{"hidden_size": 768, "learning_rate": 0.00897, "batch_tokens": 131072, "z_loss": 1e-05}
MLP neurons of a small language model. Each row is named by its layer, matrix (up: input weights) and neuron, and shows model dimensions 560-751. Each number is 128 + 32 x the weight over its row's rms, rounded and kept within 0 to 255. Numbers have three digits each.
A block is one neuron, or neurons of one layer that tend to fire together. Before each block is what it responds to, as a language model described it from the Wikipedia text at the highest values.

Words inside proper names
L2.up1246:138113054113088161147126109129082110113137159128145108088113197161124154116106130134051106097133144105106115116142098124080113098101158119108129111145148097174116076089090128138109137235110211180145119139137144149153119111083183120110115072136164128148152070138174108169140085141091117107092124139108110096165113139079075138164090113136096068121116140139114130151122114128135132147112109172132215112107163126093163134091162164089174135137144173153096145142142105166114145153084118151085114088076098196113102117163092147074118120129177180164157151164192107122156142113100083148
L2.up1687:114080128069144207161148126099077174097067091143148185144103132235093145175148074062069111163110194052119130144120128124191109131111113137180078086105149083192103101094136141122145077055174132140133161110090158122106162124149132145154120128173173116142089139111148126077114124092118150129163143181123115122110069164119159148189175139133101154112119208126156174178089165113106127105094135144125156149123094065132122107065146086112112059149174134124141155152125102132132166118147142140093144114166131120096115154103142107172146143170160133179091150137100170134109174104158121086

Surname start after given name
L3.up649:122098100078088146132133152138141151087150075108113143107115116109191074106124131124133118111126163127103139184116115127164120125156133154107116118149148123091121097096110164097115125116093103153134104162176102056127143095099194174089123127128123110123118127128179158108098206102120144136134155154107099111133065149115135118133178122098099114110142157103142114086132114123132153105155166146184106121117147065098144162152112147129111103140114139085151074124181130123150150152152111163127135133187138145082143090068102104113183159161126209064184144199117181176130144145096157142
L3.up1389:137141164086167128186110147137203125143144150145113158088145195129127108145175163130172142149128079159125094145105108144133137119141092088068135103158161206053089076115147171170108142174098151164109115149120165091128147089116113083128139156114112136142117037087131147148105124162109109123118165058084108132146095132119122068095127206150128148147137112148152179080091105134082105176136163117144155110139111068105115082149142143091142082143123111077123127142115079130137131171149099156128143154163106058110134105103143136108112218132145164122188133132093129150142123201093104106
L3.up2377:156156110186141065155107141149116118148152088113112142114036186176069141104151200136086152140146115120117191168154088137084167157053100083132140163055089123093129168138108149096071114129089113122134167128097120148133169077080101208135087130101196113142099177127109102070040142061120112202107122116110124209179105133155052082160085116139089132110102141162111103119068121118133131154101195136087117118145101128149064171150105149155189120103128135204157135141105128128143145089134120107183098126079173117105092119151094118178180171126148143140135163126097207153195165146133172143
L3.up2933:172151134124110124098084163115115169122114120221135148110076162170118095103081103097101110086179074118042111116194143155149113136114107144089157171129126089137039114105160208088093136108095157129128104152112158101117108160130151069134133093093116140131118127110169139106093150166129100074138053175124070163141125089086113120151176102098156126150127082101114204098098183119176095160157078138116090130157097132139117122103120143064139109156102129093199118115119159108135125116083070075135129123157116144152102112094111071168146087167114154045155170182168174122182164077178118130

Mid-name surname fragments
L2.up1618:095111120133150125077148110108100192163106125140113066131140190119144140128191112159156132096126086081123087109157154143097131123077193084127116116149105152180107145162144197098093152065130154175189095157128120147143107134214160129121138135162082136135102135089071124108140106056070186088095174155137117136134110093206135158077138082064147104100051119134119122104176115110101220093212077130127156146179142125115172143116144147194187108170133159200121135146092088082138134135111132093121101151100144140093161142148138164140130145057118109124122117142080049119151125178095058166
L2.up1958:124149139146142154133091062105061187133159104106107144198159180113137172179165122134150137120096145104092143111143172161120137120171156104130145143164131079103088159114106109177188089191134162132139138152083130169158121103175110096132057077182122102122107099188172104167162153204085134101151165154070060155111141164116127078080122094179087082091113078117093099027151158108153062154064114180092151110070137105091094107113087103085152173106179119156135107094149128144040116125137037056089117157125133160100135145092089124191132147129085191210130117133112110149183101161101099171

Mid-word fragments in foreign names
L2.up1711:115118097157151141126156087145097103156049116137171142099096189089130097129139134152129132138108100132119177135103132132161108135122104084115139098123077159155138168167143105117147171143172157167131117164088101122115140114130166131172119106097134135062119129137070112129054145133121096130157147090122101117160145118105086128078097167126125086131106126155097139102142132176184094054143136149160123084112126140157092129168151154141141070117104144168107174082133149172098158080111130088136111090107128131117171087091135185163104139088115101100123145112167132057097156121142128130
L2.up2659:088141116143119058126120114134152116096123081141138128133149119137086132166139106120150158137189061134124130127115076196199109150091120164162093122111151109129081172094161094148099128130097165132130095126115058113112192058114099149136128151125138095147108139140124140137150090118151088148185110147107092090099132141145123106171119138133115116121071160151088142124106228162152139054122130069133106144049158103125149086160121112111117116129156180171099113168164165136120134213109091142104171090146096195085120169121115125124143100127153181157091133093131073089158122147218137096

Mid-number digits and separators
L4.up228:132120161144174100136082099088145108105121090124095118134173144179133144155086143176099103136126190150089157140174136096155047103134108101154046132191173115111110200132124100102123161148141120116119113060133174123031128145080150119125073087080136182105084084123200113163121142126111138132178108060120166144114103100128203122099146100163081118147154113131148108130087081125060135123125110152115122114147205164131158181102166164144081163156137099130090103161116099080119136116143129097121138114173159139138146125187128074106156134146156151178072057112144106148122123138112051135
L4.up306:119155156130153158162093170127086167126106130127153152145139155120127118181102123137109141143051170082082126131130140100139155156180084065096123098221078130175101135113127115167161116135127098118106172143128192121187091186125161147108168138139084109125084089142121143131119099094175212140172126119112100127127152129205131118108125097160169148140115120132186122124052069121181132101099176085185189100156109067148134069103127121163131127162160144128090083117111101090081144067103087100091117087118111195069150195126094126119115149091139191167102109141154160165081117125138130121
L4.up771:128146143108103115111128088124157133167125171056153175111065127126145106140140156155130134103140086094116091147206125135116159149132151118161116113126158101085139081168127118156137094095113163089152098087135136070130121142144130128114113115175117158144094051129100174135132169111150175160164145133120110095116103106105174145185107108131145158108128124107148156133131107112173144131180156119145173087144141191069148152164134176176093127130178060099100136150105068144138152140086120113121087176146143162165095119130152128140072109099125094151180112132139095150113157125175088079
L4.up1086:119164128124193136094142127185105065106151093190115190111125145094094138110082119115184095130172132136164101203083169101077149117115117131148072120123220123133082090203160085153161153134130142162132154135170119172048109097159140136144087059133134151140143079100102113133138083149161132114085074100091157083063119181159116140156173144157110135117053133148138112120100116129149135163141155122180105187117081085127146150107135109192150180157132133133158069129136148133074080115098093116205132118147215114075106133117137128131128124137176098063136134159121120136095145114076140093
L4.up1230:148112117196144069125117131149145101158082148102117097111090112190103158074070138135105155158150118090132168109161123146080201157104151108105084142102152161128093141144136154141091144134124105170146116152088142132114149079144144184082111118154142147136154188123116121122111156148050151159122087136133163107180110075146187134070090087143093145094200105121116116111088136154122122094101148150098103168115091079036088088079173164099136113099151116127169074096045102119169066121145133113116097130093202139128136159133129170066157169115103147082157120159094114181104113099130156111
L4.up1957:139150122173124120096088133119101098109152140140138145124098113072089131168155132146096118115083063113124123130143141136136179116127134130162143127128169113139178227154124135137115115186145048085102098139102125137158112135106161167105164051148046107135148172137149133099115121126187115209158105103076185132066142077143103116097115186134074132112107146144146130182127095125095132155146186089171121134166122107120093113138149156147121097110090096081091126153160104131177074123161105133089069150103139187110106141135141167148116147157150153091128114102054139140141131118187161139
L4.up2795:090059085179142082135090133134145140156109131091111151123097173097097108121110102180166129130098098190157151174165119111075112160138109178139102157119234102121123114137132127128114112123128129220108093100133122137131141114173134113160151157118138079103089187091157063121123099091105102115098181081158119099152130167122160157103130143186101191134104154116033165123123173092100107139125152152063116131106150152075205138123063134128161168105143118103136104143146155131139146053197134111076122106114213146158080088113178175099117188137106108147111166137130103200127157132106147132
L4.up2967:126145130173154081084133141092139094096142089193161174074137173143127165125141212096090196138101150159139145108106172154096120097143125112128124144150114171112108107173116080119092141137130110192153101086149153186066067128124171156116137116099175154128146125134102139180135097119138176115164150137118179160112079150103167180103114235166111090151125134191110131147071127148129109159087106217089141116194125106152125107057123105164148119177200139126150087126151089111172096125112091157152096087164101134147128108147096159094118182107127122111171112102155114141116153157188073104

Foreign name fragments
L4.up58:166095088152131150176172131094133106142104144153104158053030123124107162154057108108161128085136088094149139134110182157135101095097109080066158093082125093163047125106120126138160129067122138077151099115113123155146081176134108089107119063124069080127194126135201121149084178149131118130149099147130102146106108150122181118160138205133137185171158158116128093113113096153111113123125148134094119062104119141117116114120079133113164154116131141092158131126135099155127086097126076125210124049119150140101091136126187151100068126151098122087165113129091142124127134085144131089
L4.up495:148146146141055162124113164141163118138108191132185143126136127140101110159217136163102119114116120079101165140084151105120159144095092190161159120113087134110116152178142152212105137113111088214107138167088122164076134124136177145199111100102124195152109118123106132099132131123115159135112109160160068060161216182152098145152162065144137159139154177148106140190119111105180150122145143091111134102150150186129144179116137126138100083130047092124165130109130106125117148151164109137121143176169077130097104092085121176167132120128126153127140084118115119132095110107160110171
L4.up580:133125152112141120082100153204083137098164136102120129095067184148130140135142098154106122107141201122130137086152153173125132216122122134171198163169111088138173166142133081136136102178108125105108180191101103137135127084058117099087139063145125110148143038163100141143158148200164158219080118164124127089147149119161142120171178134137117172156081120129179181090162147198144175132126151092059138119133117055139142165080142175145186114145091144138177095150113107098157135090143088110134076128133165124070089182126114123137112139140096136133188136184119095152185128097137117136
L4.up930:132168085149163178099146122096089082166126132144114128094190159080169131167140070116152163143099135121149121105079111118132067119099102106102201184114145146118165166106172048155137102151124136108114136137114123150126083123155171112174129162152138092077139119120122071132091087141168071142090120158103150155132161137156117127100120104125155127112110138127079168080163096204128073106100135158140184106111089113091141133082180068106117137132082098151110095135163091075096138137128105097134164123138122109162111143163071168069169112143140117101133093142141140178111178167129158119
L4.up2147:098088065128184132157121133110133097145104048185097172102124177100068173172147129141140080110126122141122117120164138162210086152116135128127216148165093124130060152151060172100099117132133124159146136163093114155094103114152135102172121074152121162138140118094150071113108147114120120128166092113105151122086100144129130130061102159137104179161067107172097125116105102199118094116184075156117106095155102105128146123116165150113068153025084147059115146103151097143116169100145144083161088131111200127117107129094192151123084158091145123157135102134070128124170122162208151104
L4.up2336:085142082110168127168151092111099145161074069183175158140180127165140121119091102140078144148160078066129098146139133112147151100148129166141135149136157126123104102111135041127134110121131048127058155190121130100092123153126164206121153086107096127100153131092127113122136102080095182137089142125073053118144138052197167102127123052086171175152095112098109146134121108096131147148147120083157150127118123094082118192123143152143150110142107137143122132141116107137083105146200163085163114154099151129069143183161125126098134160158111138175113107116181089093122190178086129126
L4.up2839:148161047099181120134156198134098088163121121134117091120133117121091164109146131142173123154055160115171099102147087103130159136128136141110153139113139088116120101119187142074181120059150164166114119178146072126115128110159113109173060083125117118141101079091096178143108131140175107151078075117123132148113185086150117138139119076125126117121117139110188173121143112069109121097125173154173168091110098156145113111155082113155158145103084181108103126102105106157183104121116104118116137138101162130137140138119166104185182161132143139159120186077072173099093159168185113133
L4.up2928:100134144150112118094142168110145163171122184154058165167124150157080148106095114162105097118107171184112139111216117095169137107204135144128108144102137189154116139160158122076137161137131120125085123147096142109142130116116143103140187122141109145086102137157103097106167161085146116126155173133099128111103138102116096091123142130135165211149126150137131170155130137151129119152089112116092179131169143145126132077095132126123100122061052123112133153091126119074102118088147178107153093184133118172102098127115156107128116158128125131141141143124175127118160123128147140129

Digits in date ranges
L3.up459:160164141067121109106092189161124090059115107060112078058140130166125155128130181154099137130144151155125119114120099115129140062139080171142132127175109102173130098131071125140033138121119137101190116181140115165130089158112112114159129065120135116126142139122162106177135128083110129122121117149151143153109079123092146125158143157166082098136138109126141144149118085132113159164125159122119173071159112171137121149108117130147158093133146135184120109123113158130096149095139069098100113082099105182121147188131138181085207110184093132144132116126143103114157083166131086146
L3.up494:128120161119159162098147105112128112093107150148116077139109145180141153099126126076165172103058118131133115163178127109153084097118079118168097094161151139117160136169113108153094171133090135095142056132091142106102088151146166159117099065139122123076091142055164114139107111141134070105121115135114081140135083113160088145091124140137157194143128085071075136134146115139171106108118084186137140169156097146064145102109134217161148113144121183093176134154147159140093078138136066140128106177138059097155138113130054130115143124146169104109142130107176134181108097097143135129
L3.up2923:120171127070119112104095117100133153100140173126154123162084086114186139108103124112196126123129170065203170168178110115130160108129095125162076161111172162127107167088142148115090150127166120169075159135197147148065087196100117115113131130134047158150099096140122149131152132166126136104111113135181071131159165086117138179129166152132124121158091088095146182098094044124124085164130164104179188106130145125117125108127126161158117109148148134121119151160105101168109091171069108141108170147162130107132119105081156141172151110086062080107148100163095059146130112086091103102
L3.up2932:146145135143156130087059103142144155143116122132103125136145145156078132084089119131130186138113123053085173101134159160080065075142076158120143130120131112113173078021110159060138165095169161121098153117141122149155133119178197124152107105149142132105083161102184112139133163133157105100121124168136143119101133160138050151159172143126087103172091050130142141143126123103125111122062120158151146111140115186141080074147112098135136102123162150125109161104101162152162155118112071144127086069097152155088152089191107155121165138105098112188121117109149149119138091208152100168

Word-piece after initial letter
L2.up610:065108162189168085145131129040134081091114110154093126104109230112111149095152136147111094166110187131179123138170078134178177173176130079172152100127118171098080139123137060106142099128119109120091086118111151092146169137103169137072091103120133126151143157098078099129067079131189166147133143081158100133177106121124115132120087121056124092159068118144153143172105116130100121161105116162110138144174185155178129155091075127146139149137147107161076155105105148180078139166144120148156120080101092173084149137144134172154141134082117137149077098121184137102174101123130182120
L2.up3051:147150187095137137134148115037137080135121150141154105184069116071101123180194154103119160138146121152190149140142168211136109119134138131141124107088140099144156148164170094175141151119147137135166112142153108120113117138116102194118105144125158145117138116074116105112139170154156097152120085138050125142146159098167155125127136114202117157104097083168159151126141157067109104038156101080137160125101163153145105102136170075101093099191102152135119135099099117129179131078158168162096122101151130114059112133087089149117189150110130154158115120106193150126097133120132140190

Surname onset in names
L4.up183:106133133116137141088182100062075160158129095136154080091106160108154103144171119138084114130146178089154143134130124149176148143093162086105127146147138144172125127164120058146110162147164178156102135098136167092179186155121178125130140038149158132172156108178120120151056146138117096169145162124136085144176150126157132131158147144092144117098139155154084120096137079145121141082043102082127146121088115122161180136113177110164128156108134146090149135158043145157136079148131106096101157111103129123144119157083129129099101067149106090096105183173116173187124112128172154137
L4.up416:159101121133109092093126093078135121121155170122116105150149070181090140098125142168102101088126098072137107120112152112095150086108108065151117124092079078170108102132089047120146166082145148161165125130129138074178089148117123134149152097132109153119107046088162114160135108147097125151080105118130180120154091076157122080127083103097104113123118106113078155129031148087135117091122092094158130143137151081141168124061146122156110177173058146206138131141109136195058091152154135127184162132086146118162165120124109149176107102076145143102136128100126094148125155097114134147
L4.up862:149126181116099140141095165082094077155159195139139179126160120137134137081139052146147174136158098159061111102107179123169129153174088139130143167133101110155168146160120060114086113124136095122109198100133136112137141135112158134106116093098115174144158087164164138129144179105128104146061135086127099124153127064206087141113148131128108201116113174108093159124132108131094110035137040112103104117104145149101157108108095161115130127122093145126120174091157109113144133145141144118113121164192078052101087135115138129124164123135100127158188082189117151149065135153145074187
L4.up928:099188203062179095130109147090116082126075060128124131105122140142156147090164137133203180104151123111150103103140123110119144119148176137107125092130133147088127158158092129141123139172160143090082179148103107162062125158125140142088127088164175090166104115171097116131101159155119132173134194115130088090164187168158160147109097106145140143108086114113088069140124110112147122156086183091038086182157123124140137096142128139125121131081159123129145093051118143112161181095157154139140083152079112086132154155102104140161117129117106103105176132125197174122118212165148069103
L4.up988:106093131148180121101138161142123063185109052163096137097100152133120097140163141087135127091118072101058104170112088124168166111134115189114096145147165146074132139128091139191119166164157133086142107121156115117105119113122152098150134136079149088135144101171176142165172148104121191122182149147194138118088117150072116170138096074097151118108133143143093130117157090087136124129163128133164138112128106115154159144126155109061116101047181176124099143134131128146122165109142100100135157142158108093145086120154160152146158196132127092143135142156147117115129156104162122063
L4.up1280:126094125092168137070140134138138133113138171145158152147144118158100078090120140125135124112172183116090078129088109102171072152065145131116134201066133132100065115141095111112142115191086120160137158145131125110106143119088163131125154109123123084074090162078113123224112131146105147127171164102121128208142082107164127124134079126129086105075108075130069137111082149168101037115150063104141100129117116142161116110184100116143166130115160112173158167177131072156113167093114151168129134134160071134073122161089171137148126185152084088189127165124103111159104110172119136146
L4.up1584:084173110050139136122131066125100088104146148135125125186134110134110150150173148136138067123108116155124078096168032142141133139124186140146089172164112092081127118126106107109168176153118069139176143113121115116154189110143114150114089113179129133116126138129158124069125158140178087095123182051186150208174142106156192091120088093126107108143063052113145122080052116147143140141124159102143112106108105120158132122152192130083054103134113132202136121095216099092179150150109144145109145162118109157092145129152095141149110095065130091141128091125132198142145107155134158177
L4.up1813:129119082186111162106102139081109127100199111158155161153153164107139140151200103147093111148088169063126114090138108178127124118161175093105112187145121160184127099166093081138132181163119147095105108136103096106160165158167121099180127120177075101112145113169099158143084132109162101158135157063114157116163195144134152130171130069135134087089124136128089075128110100125147149124115101152138148149166165086103120203162122100120118108097136141132176042139173112133155134174132174117139149125102104098140136151116113123122129123133050125066145127107123142182127133172149095132

Inner subword of foreign names
L3.up1696:130127035100129111178200117082124161140126120108163123075156119126129209135125179103119127090127106051136160086228091184172099125103105106124132193119160143165141120128115121125099089192147130120137111128142116147170174142126080119111146111163122083134099105086116101129159129094079139146118136134097101116156108132166136130179181104143111132127096094088099177118080128122092159111160105152109115153176146124147094102133178205068173097107134112133148141129087155158090125163077115113119107163093125127098128132141113116156091131129099152153130196143130175144113089066180105119
L3.up2153:125139139126164184140093099159122158119104144134124164133110132117124066172197079153104097135136086138130107113137070180178125165099132097152163134073102132126127095154162123085150133131142157132171118131128119119135118129131168182107165125134129153150139105134109132128143064101151071151088131113135130132138203150088132123146158080192120151117124190130140193052178134119128184164144154143108093149126109094132127131174142091122107135179146125141148098116086121094165144120114147130081149162128103181104106144162169172123113132123139080130120136177154162126132122149170117094
L3.up2899:092148119089141131085133139088153141161151114133125098151144117146116140137158118187124124148106092096124119168168114175114068135148120111120172122083183124144147130108106096085139108151115145125134135137155105114196144091180135131142179154098118119119074089152124120130118100129072116154130194122070162116161124086168099197136172138121111108114066066127161141126153087095155096087124156152083103159119127123088067151054117156134196083175100123156097162094104147160136134120132161113156126143106149092151146130061154095108134168081050078087180075144190105101132092133165104127
L3.up3043:143123221122134107090134149140089099107154069132140149137119168148158094150129115144089132130089114110181155161119099124127095092167128096130133122158164087122146127136142129083107126115128137140119107108129126087136104209133144137093084063132135075139150078129136160160118153117114087116076111133120152104093157176084146160148132120173140137124150086126128141055099114194136153097144125150148144078183071084130167069119159118181155138142059159144126123095090152121095130162099141156132134137086163097099158164105104135207114109014121162151140107147115103146116079132182127157

Mid-word name fragments
L3.up845:167138082156170103092145140151076076148144161084167055072145141162155146112177160153134135101144118149108101114154065130070138146121139115093132151107118158151116119175096111163183086150150122067157049150178106110153084218123120104105115191168089147090141140130139137109136091202134117156090160135135137148133137149139116129136056087118146116152125084139124131112140121117204148097109148164161111122127186164140115153118074170154122117178080176149117056055084115130116118154112125094143106180103123191119149178110132107126133104091159056108089169151071106082181121115120181138
L3.up1367:121161091165141150134140082160113142126102159145098118126137119143168171132114136135121167098105114070102158169132152166131124093179141117129210130102154109179172158069074147121135054179105140109078075201183149139070101173157180203140108098120089097055173091096099130097114144138140144149082164201124111162123162105107166106077146085114089159146121126080117159154137114121076171156114135143140125179081157090049164153101072143113119140143126114088120123094143116129121101066153098134098100137100158028122187097069115089081099122130111037132075155109149148133104128026187155161
L3.up2026:131183097136207074110140141117153131138102158108061074122199097084136150114153166136162107088134090157146129102173081165170121105082104157111167121150168098156120107172154062097107144119159089105077081160157132112094150214140211087141098056171073125093109125152130120084084106166150112106124149106153180110124123143117071145133116126145150135077137138163085126180143139132103106158078127112107177150101194106173180180100093127080125118146120137175131159133100154163120084143163145100156068156142147186062142123145112130194116130147110159096095134079098093063118163127187160152
L3.up2930:144107060103132107048087073096143147087193148143104044115145115141101073097152179131113116134130137176074112158136136151144135120142161125122202092190114096138152109122115199142093112060163106161147108153158188107119121164059126113136158159156110203181110135140139166117170131103092078159090115127151155115151101145137059143110150109137164077153118161157146170088100118144143077092147131125118105128118118138097133104120101140129108120107132136171141103106124121147091107189147126124174170149170097144123144136133159123135084162099161135156139088124213141087154081112123144138

Word piece after initial letter
L4.up193:119117087121130127104104150105121176111060103181158091140129141221133142130121145133140175136088102116163118155099076167122119211081078124144145078127114204150174097180130121082142085106135117123163132107159115146122124129062142148135150191080115139124082147116152141082130139157125161129161135143154094132135078155191126092099149094108100146099126164200143143123114149107154109106141158111165113139132141130125185118093117119120139115024134137117172126140121090096118148123136144143120125149146121119115136148100070123123106168116142118141136116129169144142134128111112100186
L4.up951:122097118131184113126148100148096187122156163152111064120140152125141160141174132157089166157067136122116134147120047137120146159163141121112086149162152149138165147152108126123146139105193119159134129168132107122180141126113169152152157104076149167102109126108099107094109166170168176172061118130160086105125134142116156162154080147113174147071144128158164145097157091166134118131119117133121129112092165099097136054152108115132152130156218138133149123146157154125139117161118166174148122183086145194114164097182148152174101135137125096152161115094127146189140171155148094137
L4.up1191:060159181150121166115110138093130109127098132066093141100092112126122168123122119110139131105147178149126133137161106148071164075095151122062165158104102075096122120108142097137185087081205084095200129138193112181156161079195137098125176092125173060092091124090107100188115172148194162116103146183118158141104167145151172123080104152136136078143087107079122071134101105168136141058104117083099173153158121130136153155083181163162164133177107162141107134060155095125083138152123126099148087188114147145116115141106077121113066123155061080125154132141120153143102134122142115166
L4.up1238:142172180122143132176142197209118127144194148169127140168147121082096118110145080165122142110111081123171137091117128175109105154157116155082157098091173183136137130154132105110146141194193098122134117119147121156083105162152125133167148153184066099113077170145150130103117150136117081203115153102138097124146120106112103188151142158123143113121122109126077145114093090172084060184139201119152065127180155113147146127119158101137155099141124134086150098120155096028121154116097130094122130092205119173100131104201153156101105104102131148106082127088086189109075172069124136070
L4.up1905:108092130136122157159106115152160121131138125092120201144161119131138125173138131147118200119152155093158143158194125138144106132142121152128152097128132179141128139134136105078081192137141109150177121091097178105133125144093123155142095123068131078135140106163114048097183200105203186126145167150149179142129071110110109146095152200132100106116099163118073140168130104171110178075201037119139187082160140129125093127129159134122095083134096122126094128099120165152127081095102177100192093150093150059194160106085128174101150125127104108098083146137101215148141117108190143150
L4.up2579:156155123189091101087186159112107105154143121111059146152093116091076159108165164102103141138144135135143118071206200144097056153136130158087195131144108122123074175047121094093110189128152083130116101086167066148133103122131127148110087166158144134096119167126147136174063117107137120154140102105137070154161138058126113171073165133167111132137070138176123093126109168153131059098165135184121110122160152122137138094167118123111116096114084145102117124138148101116129145124110126100167110112100112136098119098125116089120152103162144169121073063188148095116133175148167153098
L4.up2748:110122101131112093165140145107143101145124111115111143148114170096100159139128126092152205171081152087074141045114145148197153108104119207104184147155125146187164088110122099151095122162136096131146134123064157091120129133132133155166092156145191125125117149162066113096154137146082097108074131078126152109142107192149092098093147101126191112072140139111103157116135088130105124065120208129119091075148209178044179133076139147166128092112142151194125107130182146114105111127114067115148122117110145177130134161154104086136099168146140126118155148107139133168189144157118122105
L4.up3056:185187063133116120137147097110154090154155090087124156091132119141139145064113192139125128110112174162217087104073093106141123142133080132123082106150122214156112138178120101155197077104136147122146185142102150080144137187129128081122151162016113102137096145205134160086145108097171139057172143162164144170175124134124136161171130134143154136206097115152099151111109105126085160149151192096111175170103174110121181110139123132126124149160150136137102064162091129163140133114121192069119085090110122116138100131180155188081187087149131134111126160166139138148162146140155066159